From a checkpoint of a small transformer trained on Wikipedia.
Size: 18 layers, 12.7M parameters.
Architecture: RMSNorm before each block, rotary positions, no biases in attention or MLP, untied embeddings, normalized queries and keys.
Training: 216M tokens, 13172 steps.
MLP neurons of a small language model. Each row is named by its layer, matrix (gate and up: input weights; down: output weights) and neuron, and shows model dimensions 144-207. Each number is 200 + 30 x the weight over its row's rms, rounded and kept within 0 to 999. A neuron's up and down rows have the sign that makes its largest values positive.
After each neuron's rows, "fires in" lists the words (lower case) most often at its 100 highest values on Wikipedia text that the model never trained on; "fires on" lists the tokens most often at its 100 highest values on Wikipedia text that the model never trained on.

L6.gate104,246,159,239,199,210,157,187,165,138,178,200,227,246,180,219,217,210,194,236,238,171,191,209,167,153,204,166,224,207,214,169,210,178,228,191,211,175,197,244,219,204,218,255,210,191,197,183,223,231,169,244,209,150,215,216,202,201,167,121,204,208,233,165,195
L6.up104,214,188,207,213,235,145,207,164,183,201,165,201,196,196,200,191,257,160,206,249,201,205,209,199,131,217,159,189,203,237,232,198,220,191,222,211,174,238,174,164,201,285,165,219,154,184,218,187,220,180,240,201,180,249,182,187,200,203,140,184,227,211,170,186
L6.down104,195,211,172,186,202,208,199,214,228,236,171,217,203,210,361,203,229,230,199,183,211,170,190,152,205,160,201,205,223,169,169,214,234,227,195,240,192,173,199,209,239,178,190,322,206,174,173,210,155,196,211,177,235,191,210,199,207,242,263,166,214,144,146,168
fires in: "had", "has", "have", "having"
fires on: "had ", "has ", "have ", "having "

L5.gate38,240,186,146,206,161,168,251,187,234,181,173,257,233,155,198,200,211,209,223,181,163,208,151,151,197,221,198,196,225,161,216,189,186,215,165,244,195,166,168,205,221,226,253,205,187,160,188,174,191,161,229,207,206,160,179,207,149,231,174,215,129,215,210,237
L5.up38,192,226,203,179,124,223,179,192,191,177,176,243,191,225,219,216,182,150,230,180,141,179,168,168,197,189,192,213,197,162,233,219,214,200,186,197,223,183,173,194,180,192,208,191,243,199,204,206,232,144,185,188,175,209,218,193,183,159,199,179,186,200,178,219
L5.down38,184,160,195,181,209,201,193,193,200,130,155,199,158,206,276,239,204,171,213,215,178,178,268,196,236,171,249,212,224,256,197,269,214,218,225,215,198,214,206,208,208,199,144,336,144,227,155,210,177,179,130,160,202,196,192,147,174,151,219,147,192,126,194,184
fires in: "that", "there", "out", "company"
fires on: "that ", "there ", "any", "out ", "seen ", "There "

L3.gate125,235,164,199,139,197,220,212,242,209,220,211,249,205,164,212,168,199,209,264,206,237,177,218,175,213,228,228,203,192,197,227,240,212,172,201,159,142,203,216,229,236,203,216,248,214,151,204,185,241,121,186,211,196,256,138,184,153,221,219,153,177,179,203,217
L3.up125,195,222,132,168,230,217,236,190,223,217,222,216,211,168,177,193,210,163,210,227,155,193,219,247,206,225,237,233,256,194,213,251,215,211,181,192,225,207,204,151,211,198,233,227,221,203,183,186,176,190,162,289,277,167,203,234,199,201,176,215,151,183,194,187
L3.down125,250,187,160,135,171,190,178,213,250,225,280,236,188,227,241,206,199,191,259,201,260,227,218,220,155,247,171,199,196,176,189,207,202,202,220,193,184,228,184,177,253,192,182,307,199,173,198,184,214,185,188,240,213,204,202,167,189,211,197,210,180,259,262,219
fires in: "united", "other", "us", "usc", "aus", "usphs"
fires on: "United ", "US", "other "

L5.gate56,189,162,187,238,226,225,152,177,156,242,215,239,218,233,172,211,153,205,203,198,195,175,212,196,268,226,193,158,218,184,224,238,209,214,157,219,188,161,262,167,179,194,178,188,257,231,217,253,200,209,149,185,201,206,124,203,260,217,196,247,223,185,234,181
L5.up56,223,193,184,122,200,229,182,202,216,177,210,196,176,197,185,187,187,216,207,195,188,190,215,215,216,194,185,207,166,216,284,181,213,190,219,183,237,228,216,205,199,190,153,193,165,262,233,199,190,256,202,185,199,200,173,171,204,167,224,204,212,198,228,288
L5.down56,208,174,190,205,144,212,222,192,185,125,202,148,167,217,221,222,155,190,260,246,178,213,273,198,205,240,200,213,126,179,244,178,221,193,179,230,206,224,191,213,185,211,118,295,237,238,202,174,188,142,204,191,163,256,197,216,237,204,215,200,182,178,185,200
fires in: "between", "under", "following"
fires on: "between ", "under ", "following "

L12.gate171,222,209,194,216,225,231,215,173,159,172,235,190,238,187,228,228,205,194,125,205,170,137,171,222,204,127,212,183,182,176,236,249,197,184,146,212,169,173,164,246,223,200,154,212,192,185,144,217,223,163,229,194,211,164,191,255,224,237,187,234,184,223,257,162
L12.up171,223,264,201,204,212,227,169,216,252,157,204,168,194,225,184,199,218,224,189,191,218,181,203,240,197,175,201,229,255,190,256,189,193,209,162,182,213,225,151,237,206,210,188,224,201,176,219,242,188,260,181,197,188,207,109,224,162,163,239,228,164,192,200,210
L12.down171,221,169,152,197,186,193,172,205,168,198,171,157,185,164,260,189,205,230,154,247,220,193,216,205,213,214,195,219,157,218,187,199,155,188,198,194,211,230,232,159,211,164,198,434,192,169,166,254,213,215,165,186,214,138,241,162,247,192,199,206,187,198,207,170
fires in: "as", "was", "became", "and", "theatre"
fires on: "as ", "was ", "became ", "ro", "re", "and "

L5.gate205,169,186,262,193,197,199,246,173,164,190,242,190,201,175,180,229,175,128,176,185,184,233,231,195,234,188,187,240,203,252,191,172,213,217,191,163,200,210,219,188,222,214,170,197,237,157,202,233,290,193,236,186,235,178,204,239,165,228,185,138,248,195,226,238
L5.up205,146,198,228,187,184,211,239,171,183,192,247,192,202,209,198,207,199,140,165,197,231,237,215,204,222,200,192,212,207,266,189,158,201,204,182,189,183,216,212,215,211,212,163,204,267,203,180,201,271,163,223,171,220,229,197,248,166,215,195,125,255,188,202,241
L5.down205,169,172,215,223,132,189,146,151,199,210,174,167,181,212,360,171,154,196,199,202,205,157,153,189,222,192,236,201,210,217,258,163,184,225,221,185,185,196,177,198,199,218,194,273,208,203,188,246,159,210,199,192,238,204,173,241,179,193,214,195,203,161,141,199
fires in: "years", "months", "days", "second", "twig", "time"
fires on: "years ", "Tw", "tw", "months ", "days ", "Second "

L6.gate215,190,259,171,178,238,172,187,212,156,161,210,220,200,178,212,192,242,158,211,224,186,200,236,212,199,210,168,167,237,183,165,212,206,202,200,180,201,239,146,253,186,227,222,206,248,103,161,178,180,170,187,229,184,215,177,200,204,203,164,248,218,204,206,239
L6.up215,205,246,194,131,221,204,189,162,243,223,240,155,173,155,206,215,214,205,178,209,175,207,254,203,199,187,183,182,233,172,198,148,190,231,186,212,209,164,163,194,224,224,138,199,193,176,181,233,205,167,200,224,166,203,214,208,219,201,226,188,184,280,188,147
L6.down215,166,240,208,214,230,216,204,174,195,210,199,199,189,165,288,180,237,228,245,231,213,173,225,180,172,147,234,174,195,178,180,231,198,211,236,207,218,139,246,218,238,155,225,370,159,228,135,193,194,220,251,195,216,226,178,191,155,189,221,212,213,179,196,243
fires in: "has", "have", "had", "since"
fires on: "has ", "have ", "had ", "t", "Since "

L12.gate93,224,189,214,192,234,241,212,202,223,195,227,219,163,178,187,174,206,243,244,244,176,130,233,152,202,201,193,173,211,194,222,253,191,230,162,206,213,199,179,176,220,205,210,215,206,165,171,201,164,232,191,248,204,232,193,228,184,169,191,178,183,235,232,214
L12.up93,171,177,192,156,209,190,200,172,159,195,177,213,181,233,225,137,203,185,253,281,160,156,202,196,231,204,211,236,206,191,228,206,201,217,208,250,199,236,160,248,203,219,258,208,190,241,185,241,103,199,194,289,181,208,164,195,198,254,196,201,194,214,179,209
L12.down93,216,238,170,190,196,187,160,170,218,267,154,241,191,194,205,185,202,232,159,180,200,186,253,203,167,233,205,207,195,216,157,206,194,187,188,216,189,172,215,202,229,208,179,295,188,175,230,186,181,231,189,259,204,189,235,219,162,185,214,222,275,267,193,203
fires in: "and", "spend"
fires on: "and ", "sp"

L10.gate214,172,178,208,245,220,182,176,209,160,194,144,260,234,248,207,167,218,186,168,205,154,174,190,155,155,198,220,236,221,221,182,194,214,185,191,212,226,198,157,159,246,240,174,208,216,150,261,261,250,194,260,153,184,178,205,220,193,197,164,215,236,182,208,235
L10.up214,142,179,215,234,204,193,165,193,252,212,198,255,229,232,200,187,227,178,157,223,178,159,189,185,122,219,179,194,215,234,164,187,206,200,191,220,246,199,202,171,264,218,179,196,202,188,211,240,224,235,222,217,231,203,236,218,222,261,180,225,263,178,162,168
L10.down214,212,197,143,214,177,233,255,226,204,191,146,210,193,213,353,221,228,190,194,198,237,121,184,137,187,157,231,251,207,205,192,172,184,204,273,202,243,234,203,201,228,166,202,317,176,190,243,224,192,183,189,169,199,160,209,190,172,166,184,189,230,225,173,218
fires in: "was", "also", "were", "be", "been", "later"
fires on: "was ", "also ", "were ", "be ", "been ", "later "

L5.gate139,176,168,229,224,195,202,172,190,163,218,225,213,232,135,191,190,242,164,183,191,192,200,247,212,170,259,246,196,218,206,143,239,195,204,190,208,173,260,191,180,224,220,176,187,224,192,158,214,214,221,158,215,133,240,237,219,211,136,151,236,197,177,163,213
L5.up139,247,190,228,192,208,167,205,196,187,201,228,258,230,209,203,198,193,224,170,242,186,209,196,192,210,219,205,220,250,208,235,182,213,192,238,167,228,247,166,184,149,175,217,187,217,142,137,239,189,211,165,237,191,183,279,224,143,170,141,203,188,214,174,195
L5.down139,192,197,226,166,173,199,210,143,209,152,176,157,148,173,185,231,217,197,231,181,176,172,244,236,253,184,202,234,158,170,215,182,194,200,175,203,227,156,220,193,209,195,204,176,197,147,155,202,193,171,165,204,165,169,209,169,275,159,198,186,191,194,170,198
fires in: "later", "period", "december", "time", "genus", "since"
fires on: "later ", "us ", "period ", "December ", "time ", "since "

L3.gate173,198,210,199,230,216,206,208,181,236,192,223,170,251,179,220,266,220,197,199,178,163,206,168,150,140,198,213,190,213,211,193,205,204,216,167,228,207,164,180,218,223,273,202,204,189,154,174,248,189,167,207,167,188,163,222,197,228,156,216,189,176,135,214,219
L3.up173,171,208,170,208,236,246,182,147,259,233,179,198,227,250,206,227,194,208,228,182,248,217,178,224,160,199,181,158,184,232,219,194,222,175,201,215,178,202,218,199,211,238,181,200,206,178,159,242,216,222,191,162,213,223,147,195,250,175,205,212,207,174,176,152
L3.down173,190,236,172,198,188,186,263,223,251,259,193,147,176,193,321,240,205,230,195,233,225,141,160,152,203,214,203,196,198,205,151,218,217,184,247,244,230,196,215,194,205,235,193,305,135,189,225,193,167,186,187,187,203,213,204,188,186,205,243,215,218,153,209,168
fires in: "became", "been", "remained", "still", "considered", "not"
fires on: "became ", "been ", "remained ", "still ", "considered ", "not "

L3.gate164,221,230,187,184,240,216,222,167,213,229,192,211,205,218,208,197,154,199,228,160,217,213,208,174,206,185,222,209,219,201,204,211,220,220,160,204,238,193,286,184,280,156,262,233,252,182,233,199,181,230,210,232,215,161,177,172,232,185,229,209,254,221,229,213
L3.up164,184,239,239,175,209,214,246,274,194,196,211,206,199,187,205,196,233,209,198,213,208,265,203,251,169,259,228,163,184,207,184,182,185,188,211,188,220,195,192,239,186,189,220,154,174,245,135,196,144,200,185,236,188,222,193,184,204,233,214,198,286,174,156,199
L3.down164,179,171,176,246,192,205,227,276,165,151,182,215,206,204,179,186,202,172,184,244,175,225,219,181,238,173,153,206,254,193,187,173,133,202,223,200,192,187,148,186,178,194,166,200,197,210,218,185,228,210,199,231,181,219,144,193,243,207,225,139,275,241,173,216
fires in: "film", "europe", "movie", "films", "movement", "move"
fires on: "Fil", "film", "Pal", "Europ", "Mus", "mov"

L9.gate182,143,179,172,224,194,271,154,163,185,167,193,182,224,269,207,215,189,214,206,186,133,172,170,199,144,206,141,181,210,204,221,171,238,187,207,189,263,177,189,225,200,184,162,202,228,199,214,209,222,166,250,211,178,237,221,219,224,174,163,184,211,199,248,220
L9.up182,141,207,227,226,163,267,180,209,229,201,202,176,200,246,216,242,223,232,206,218,207,174,174,236,194,215,194,203,201,196,159,247,224,210,188,244,242,223,200,228,214,178,230,226,164,134,199,194,180,213,216,193,211,273,215,252,217,173,193,174,228,136,202,233
L9.down182,196,183,162,200,154,226,211,177,192,247,216,201,221,193,347,247,273,220,196,216,230,74,173,185,235,208,217,212,174,245,225,213,203,192,234,228,222,177,218,193,264,159,202,289,199,176,200,171,186,183,230,177,202,226,183,234,169,206,197,211,250,163,202,209
fires in: "is", "be", "are", "being", "been", "still"
fires on: "is ", "be ", "are ", "being ", "been ", "still "

L14.gate216,183,195,154,234,188,163,239,223,215,166,212,202,208,144,230,226,255,217,194,234,196,150,226,153,213,205,169,180,218,155,120,206,245,222,166,238,207,208,293,197,170,201,188,198,212,185,210,210,183,256,218,247,187,216,167,199,224,187,194,192,189,192,159,243
L14.up216,179,204,177,184,179,181,230,225,156,190,207,209,254,186,198,154,179,154,201,199,109,228,168,191,153,211,185,196,192,228,239,150,193,174,210,249,221,229,181,179,233,249,272,193,244,216,226,238,179,200,170,252,172,210,219,193,243,166,209,210,235,228,194,175
L14.down216,203,229,159,177,174,211,206,239,169,112,223,196,252,195,285,225,160,190,240,165,178,184,186,161,163,192,172,199,204,222,214,195,182,225,185,226,267,185,212,217,158,184,208,195,221,165,196,197,124,169,212,186,202,253,188,182,209,231,177,205,128,292,187,201
fires in: "would", "may", "can", "could", "not"
fires on: "would ", "may ", "can ", "could ", "not "

L4.gate143,183,242,213,212,213,168,187,162,168,171,198,168,226,165,213,201,216,157,168,198,172,192,172,144,188,194,187,238,193,192,260,177,239,192,226,243,218,192,222,174,200,195,210,201,206,183,135,219,231,210,241,216,195,144,210,186,154,208,248,175,196,212,157,247
L4.up143,197,210,234,232,181,199,170,168,172,264,162,219,267,190,213,206,230,166,189,178,190,198,165,183,224,225,228,268,213,166,192,200,254,185,188,162,178,191,206,160,199,197,249,201,215,167,185,165,248,160,219,206,152,206,183,202,191,196,176,212,192,219,129,271
L4.down143,208,217,196,173,145,192,155,218,212,185,201,184,206,193,330,165,211,221,203,222,247,167,194,180,226,198,194,177,222,204,175,213,230,202,170,143,174,178,152,224,233,207,216,336,214,163,184,238,218,175,107,214,248,201,233,197,220,188,206,206,186,156,208,182
fires in: "years", "year", "months", "reported", "days", "september"
fires on: "years ", "year ", "months ", "reported ", "days ", "September "

L6.gate141,161,216,164,184,196,225,217,137,175,210,199,159,235,235,197,171,181,214,168,196,149,139,226,167,185,155,195,176,187,218,238,209,208,201,203,238,187,170,224,239,143,216,159,196,273,208,175,247,174,194,208,211,172,167,192,192,250,187,209,252,151,145,147,186
L6.up141,203,178,210,163,180,222,168,186,194,217,174,199,174,227,169,206,177,218,194,229,216,198,267,204,254,198,188,180,233,255,210,180,204,231,280,195,224,146,226,144,205,266,224,186,156,246,232,221,194,155,192,197,153,183,196,197,231,216,222,212,172,184,249,202
L6.down141,199,193,176,202,161,182,194,193,152,106,160,189,195,206,240,183,185,201,160,175,165,104,194,191,171,184,178,207,197,249,270,178,245,225,236,183,176,197,199,190,167,204,164,266,192,160,223,212,221,214,172,217,197,197,208,226,158,284,187,198,199,250,179,196
fires in: "under", "between", "at"
fires on: "under ", "between ", "At ", "like "

L6.gate201,177,170,201,219,205,168,159,212,220,199,172,162,206,163,198,231,167,196,174,236,167,143,227,194,152,202,210,180,210,196,176,192,222,209,192,187,230,178,245,210,168,178,188,166,167,289,201,216,137,177,143,235,178,249,165,176,196,211,224,229,130,175,207,145
L6.up201,183,236,211,210,225,199,210,231,205,168,196,143,147,233,194,242,208,201,222,204,218,165,225,184,157,236,235,159,167,151,251,203,201,219,200,270,224,182,188,188,214,223,221,227,179,172,226,226,171,215,218,215,142,220,183,190,263,166,213,218,234,228,215,162
L6.down201,178,212,182,225,193,188,206,197,199,204,248,169,210,173,302,269,213,209,162,224,186,179,240,147,231,195,202,197,209,194,168,266,232,210,224,220,163,222,160,191,238,208,152,236,197,214,229,203,175,209,133,228,227,183,233,234,218,207,219,258,248,191,217,145
fires in: "an", "did", "do", "ft", "is", "remained"
fires on: "an ", "did ", "do ", "ft ", "is ", "remained "

L6.gate59,193,202,181,123,194,235,191,167,144,187,203,188,249,186,205,222,175,222,206,181,187,186,243,272,240,244,203,182,206,198,202,188,206,235,191,164,206,191,168,200,185,230,213,198,173,255,218,208,185,221,199,245,199,240,152,144,252,244,215,180,206,242,257,187
L6.up59,209,212,288,199,187,219,166,177,196,167,179,238,182,184,154,214,240,186,158,239,150,253,267,232,190,133,204,202,205,189,244,194,218,186,246,212,171,125,254,195,207,175,179,215,211,240,153,196,188,195,178,211,143,207,236,232,225,189,270,134,198,246,124,222
L6.down59,231,209,196,135,234,216,177,222,189,168,140,220,233,161,239,199,170,219,188,189,129,219,202,270,221,270,187,195,204,217,188,173,215,224,235,216,214,200,204,206,203,235,212,31,260,205,174,215,176,243,167,222,158,238,167,184,215,238,133,221,139,174,207,171
fires in: "his", "her", "hindu", "merged", "to", "damping"
fires on: "his ", "oll", "consist", "Her ", "ind"

L2.gate138,244,216,180,187,238,198,205,242,245,190,212,182,202,151,224,216,184,209,202,215,196,189,213,174,190,178,172,195,274,198,203,181,216,167,181,234,212,210,244,262,223,201,221,202,203,235,213,212,214,219,111,232,187,168,183,191,144,172,225,117,200,187,168,201
L2.up138,242,235,209,217,188,186,213,192,204,174,217,174,253,176,166,228,180,178,203,181,169,188,153,186,198,227,216,169,216,146,210,226,236,177,217,209,203,211,179,239,194,156,190,193,203,268,252,196,225,190,152,198,201,193,199,191,191,128,231,168,188,200,183,187
L2.down138,221,212,151,183,211,205,193,282,178,271,195,254,170,156,241,208,234,210,178,197,203,180,231,181,204,186,239,223,170,189,153,199,170,218,224,229,220,189,160,192,210,213,211,128,208,173,209,209,233,185,202,150,149,238,126,171,176,155,225,198,205,151,167,196
fires in: "that"
fires on: "that "

L14.gate9,184,161,228,153,227,224,204,206,180,182,222,150,203,211,206,225,147,196,207,144,136,239,203,217,219,215,200,146,232,222,200,195,201,203,186,151,224,245,195,197,233,240,194,219,276,258,233,194,186,181,172,199,184,210,223,250,219,247,147,242,179,180,190,225
L14.up9,192,187,152,199,199,213,184,169,219,185,188,214,262,166,213,209,209,205,158,186,231,234,217,165,203,221,211,180,250,241,184,157,187,233,177,214,219,201,212,184,208,218,120,222,230,175,225,208,216,201,184,176,222,229,187,213,200,233,189,159,224,180,207,208
L14.down9,181,229,276,157,221,204,198,187,207,114,190,188,233,182,321,213,173,211,179,227,197,195,236,197,254,180,243,197,233,197,179,170,178,272,249,209,179,236,254,218,145,206,224,261,232,158,161,186,208,200,226,176,212,210,213,153,202,249,185,188,187,230,245,209
fires in: "a"
fires on: "a ", "A "

L12.gate95,135,185,186,203,220,209,180,217,246,182,198,197,185,204,205,165,182,206,244,168,138,192,202,158,237,205,209,184,171,180,169,162,170,196,228,158,211,156,211,269,165,194,208,235,181,187,226,157,208,211,241,269,243,242,185,178,209,200,213,230,188,214,183,203
L12.up95,190,208,192,190,221,214,153,204,192,178,209,227,237,213,211,234,237,246,189,186,198,160,228,169,157,224,199,194,170,194,218,204,210,176,205,218,264,185,151,185,211,149,230,192,173,227,253,204,202,151,210,215,191,230,193,195,196,180,189,232,175,210,247,218
L12.down95,190,203,217,207,201,203,179,257,219,145,220,184,203,211,327,193,284,137,215,170,200,208,189,182,193,199,203,185,178,238,243,204,213,220,195,246,227,170,194,204,155,193,207,161,147,231,208,238,187,206,244,217,186,207,135,196,183,159,196,152,237,179,212,173
fires in: "would", "will", "did", "i", "may"
fires on: "would ", "will ", "did ", "I ", "ay", "may "

L13.gate218,221,107,205,199,230,187,200,125,234,192,226,187,203,211,227,237,234,243,182,161,178,216,216,229,219,238,207,151,221,208,211,247,196,181,228,160,194,228,197,185,206,209,142,210,216,244,243,181,179,220,230,253,187,198,283,225,175,234,201,278,168,193,202,239
L13.up218,247,192,172,208,195,168,187,155,208,243,180,193,189,188,245,186,183,218,189,259,139,177,171,223,224,197,206,174,196,186,175,224,211,224,172,161,149,185,217,192,207,218,143,220,208,183,237,208,181,192,224,187,191,234,250,214,224,196,244,235,237,193,198,219
L13.down218,252,179,183,174,175,244,191,193,215,113,181,228,180,202,178,183,200,266,179,251,235,197,223,197,203,200,214,238,172,218,193,223,179,271,212,228,178,208,168,241,215,183,209,151,223,141,177,167,164,186,184,208,261,229,190,228,236,286,186,170,209,190,205,227
fires in: "and"
fires on: "and "

L3.gate37,177,213,211,176,235,235,186,144,216,211,202,225,264,215,191,236,220,151,162,180,176,199,192,214,130,226,230,199,146,145,231,197,190,237,213,190,220,126,158,176,243,182,187,188,147,178,204,170,210,229,247,193,186,163,224,208,227,213,174,225,206,253,165,140
L3.up37,205,183,182,227,188,211,154,152,251,200,213,215,236,157,248,206,217,148,200,218,183,178,182,211,166,196,218,178,194,180,231,179,212,204,202,212,183,173,186,200,237,170,233,191,201,192,198,175,188,221,223,157,220,190,234,168,159,150,225,214,219,184,192,206
L3.down37,160,245,199,265,151,179,220,179,220,238,182,211,209,154,290,180,237,209,204,178,190,92,186,197,212,194,206,192,186,195,173,209,203,200,183,225,186,146,210,222,215,178,190,331,219,165,230,140,203,170,243,154,240,227,215,175,128,168,236,192,261,164,239,182
fires in: "was", "been", "year", "became", "remained", "years"
fires on: "was ", "been ", "Year ", "became ", "remained ", "Year"

L5.gate210,202,197,190,216,248,164,161,185,179,171,194,225,224,171,188,138,195,151,175,184,189,195,217,176,206,206,242,242,223,224,192,171,196,190,174,200,198,164,203,214,170,194,234,205,213,204,241,207,250,205,129,171,188,214,198,251,131,226,212,237,210,220,166,223
L5.up210,170,186,218,203,226,237,241,183,229,183,197,264,187,162,195,115,197,216,225,190,201,199,197,188,211,221,208,234,229,170,213,178,184,170,220,242,148,186,189,160,180,183,223,191,233,110,208,230,231,228,152,185,208,242,192,188,130,189,180,230,186,228,182,185
L5.down210,218,233,200,230,146,201,164,208,193,280,196,163,143,192,219,251,215,203,239,246,284,223,197,195,183,181,216,174,211,210,235,204,235,183,222,190,192,139,233,232,163,197,192,189,139,209,180,207,187,176,228,239,256,245,229,180,148,124,252,174,239,216,250,173
fires in: "year", "born", "years", "age", "actress"
fires on: "year ", "age ", "born ", "years ", "ress ", "eg"

L5.gate7,201,220,224,207,224,146,151,154,269,217,182,195,198,171,241,202,173,162,196,180,216,171,219,172,198,197,268,228,243,233,247,123,190,216,195,188,173,162,198,222,140,225,173,241,195,178,204,193,195,190,226,168,235,207,164,237,152,213,189,193,158,144,218,170
L5.up7,162,244,226,215,205,194,220,189,234,202,165,179,187,198,188,199,207,188,201,219,196,162,275,206,200,209,214,204,202,201,194,211,200,251,196,228,208,204,227,137,173,237,164,184,207,209,241,129,214,232,253,216,182,213,151,184,229,211,189,192,150,230,190,126
L5.down7,204,227,218,200,192,193,212,191,222,268,185,219,206,227,225,173,274,212,227,185,192,183,199,193,222,155,195,214,212,178,195,170,202,194,233,163,199,200,215,256,203,176,157,180,230,178,147,186,200,220,175,188,243,207,217,253,188,203,257,153,255,168,233,222
fires in: "first", "second", "medal", "third", "2nd"
fires on: "first ", "medal ", "second ", "third ", "First ", "Second "

L4.gate180,175,164,230,206,166,212,246,168,207,198,169,196,175,173,193,220,220,158,202,190,148,223,165,202,167,222,193,178,189,230,211,227,220,199,247,240,210,231,187,202,164,220,223,195,192,238,207,161,169,216,193,262,165,198,177,200,205,222,182,172,183,205,184,196
L4.up180,140,197,198,187,243,190,198,219,185,192,170,191,174,229,156,204,240,179,147,132,126,195,178,178,189,184,194,160,213,204,223,162,128,168,243,201,212,215,169,141,174,182,203,186,164,239,174,225,180,172,231,239,216,204,206,200,204,250,219,205,181,224,215,195
L4.down180,218,211,154,156,239,236,219,204,257,226,207,179,249,173,219,261,195,231,231,236,223,149,198,186,232,208,186,232,182,233,189,196,248,176,188,178,212,247,201,226,176,189,251,11,237,178,249,203,180,136,187,191,203,179,172,167,191,170,176,172,236,215,206,237
fires in: "to", "his", "no"
fires on: "to ", "no ", "n", "ring ", "his ", "my "

L3.gate100,182,181,201,248,238,185,154,218,257,184,193,207,127,219,218,207,157,282,198,203,200,190,205,196,206,218,179,170,194,187,197,204,223,190,140,177,167,203,237,207,201,205,194,218,198,168,177,210,260,220,196,186,237,233,193,221,159,207,221,233,175,146,219,240
L3.up100,195,151,181,226,241,198,186,190,231,225,198,204,153,209,174,193,149,234,148,246,212,190,179,217,181,194,192,176,199,167,184,168,218,165,174,222,198,242,193,224,204,255,215,216,167,232,171,252,182,205,232,180,234,147,229,218,147,178,196,219,152,167,199,229
L3.down100,234,194,181,210,183,186,166,214,222,240,217,236,171,255,221,214,193,233,200,185,211,224,216,254,262,232,189,151,222,176,202,150,187,257,215,241,218,142,193,191,201,233,252,168,201,187,182,205,183,244,192,154,202,201,176,159,218,171,254,180,181,193,220,231
fires in: "south", "group", "north", "one", "star", "road"
fires on: "South ", "Group ", "North ", "One ", "Star ", "Road "

L3.gate90,192,176,191,232,249,238,168,185,205,195,221,211,212,164,219,255,217,216,246,231,196,167,181,187,230,180,202,208,146,179,193,153,209,179,251,153,183,194,188,183,210,211,183,180,189,159,248,265,209,211,184,211,171,225,220,213,169,174,183,218,226,141,179,153
L3.up90,201,228,211,196,239,196,199,196,215,191,195,201,286,175,197,198,193,202,180,227,191,211,187,179,172,194,219,241,232,186,228,252,218,211,216,238,208,166,221,244,192,221,179,194,245,206,207,164,213,161,264,198,151,157,263,224,145,230,219,212,185,180,156,183
L3.down90,152,226,223,215,137,182,244,242,203,196,192,182,183,184,349,242,186,224,230,155,201,199,198,174,204,232,222,204,181,215,200,204,197,241,193,246,240,166,230,186,221,174,188,414,177,178,214,171,190,197,220,162,252,184,188,186,163,150,189,219,158,196,217,213
fires in: "became", "been", "lost", "was"
fires on: "became ", "been ", "fered ", "lost ", "was "

L5.gate141,181,179,216,240,277,192,199,167,147,184,200,241,247,165,214,250,187,200,184,191,198,240,182,206,202,189,215,191,259,240,224,192,214,186,178,132,236,225,183,205,223,231,216,222,190,198,162,215,187,168,229,216,182,195,186,208,163,191,189,228,145,214,227,183
L5.up141,192,205,186,151,229,206,198,168,178,217,150,210,211,148,205,200,268,180,251,208,207,187,204,221,219,228,218,192,245,197,218,155,183,229,215,197,209,224,175,199,264,210,193,176,116,224,178,182,154,226,256,206,211,202,160,224,162,158,163,159,229,270,160,212
L5.down141,220,236,240,203,158,218,204,162,211,209,167,142,192,214,228,205,158,240,209,220,183,173,176,201,212,183,189,242,139,178,205,187,217,196,196,230,133,159,150,216,210,205,228,63,222,231,238,214,223,182,229,201,194,240,182,238,157,229,227,186,186,221,148,186
fires in: "only", "last", "first", "it", "second", "never"
fires on: "only ", "last ", "first ", "it ", "second "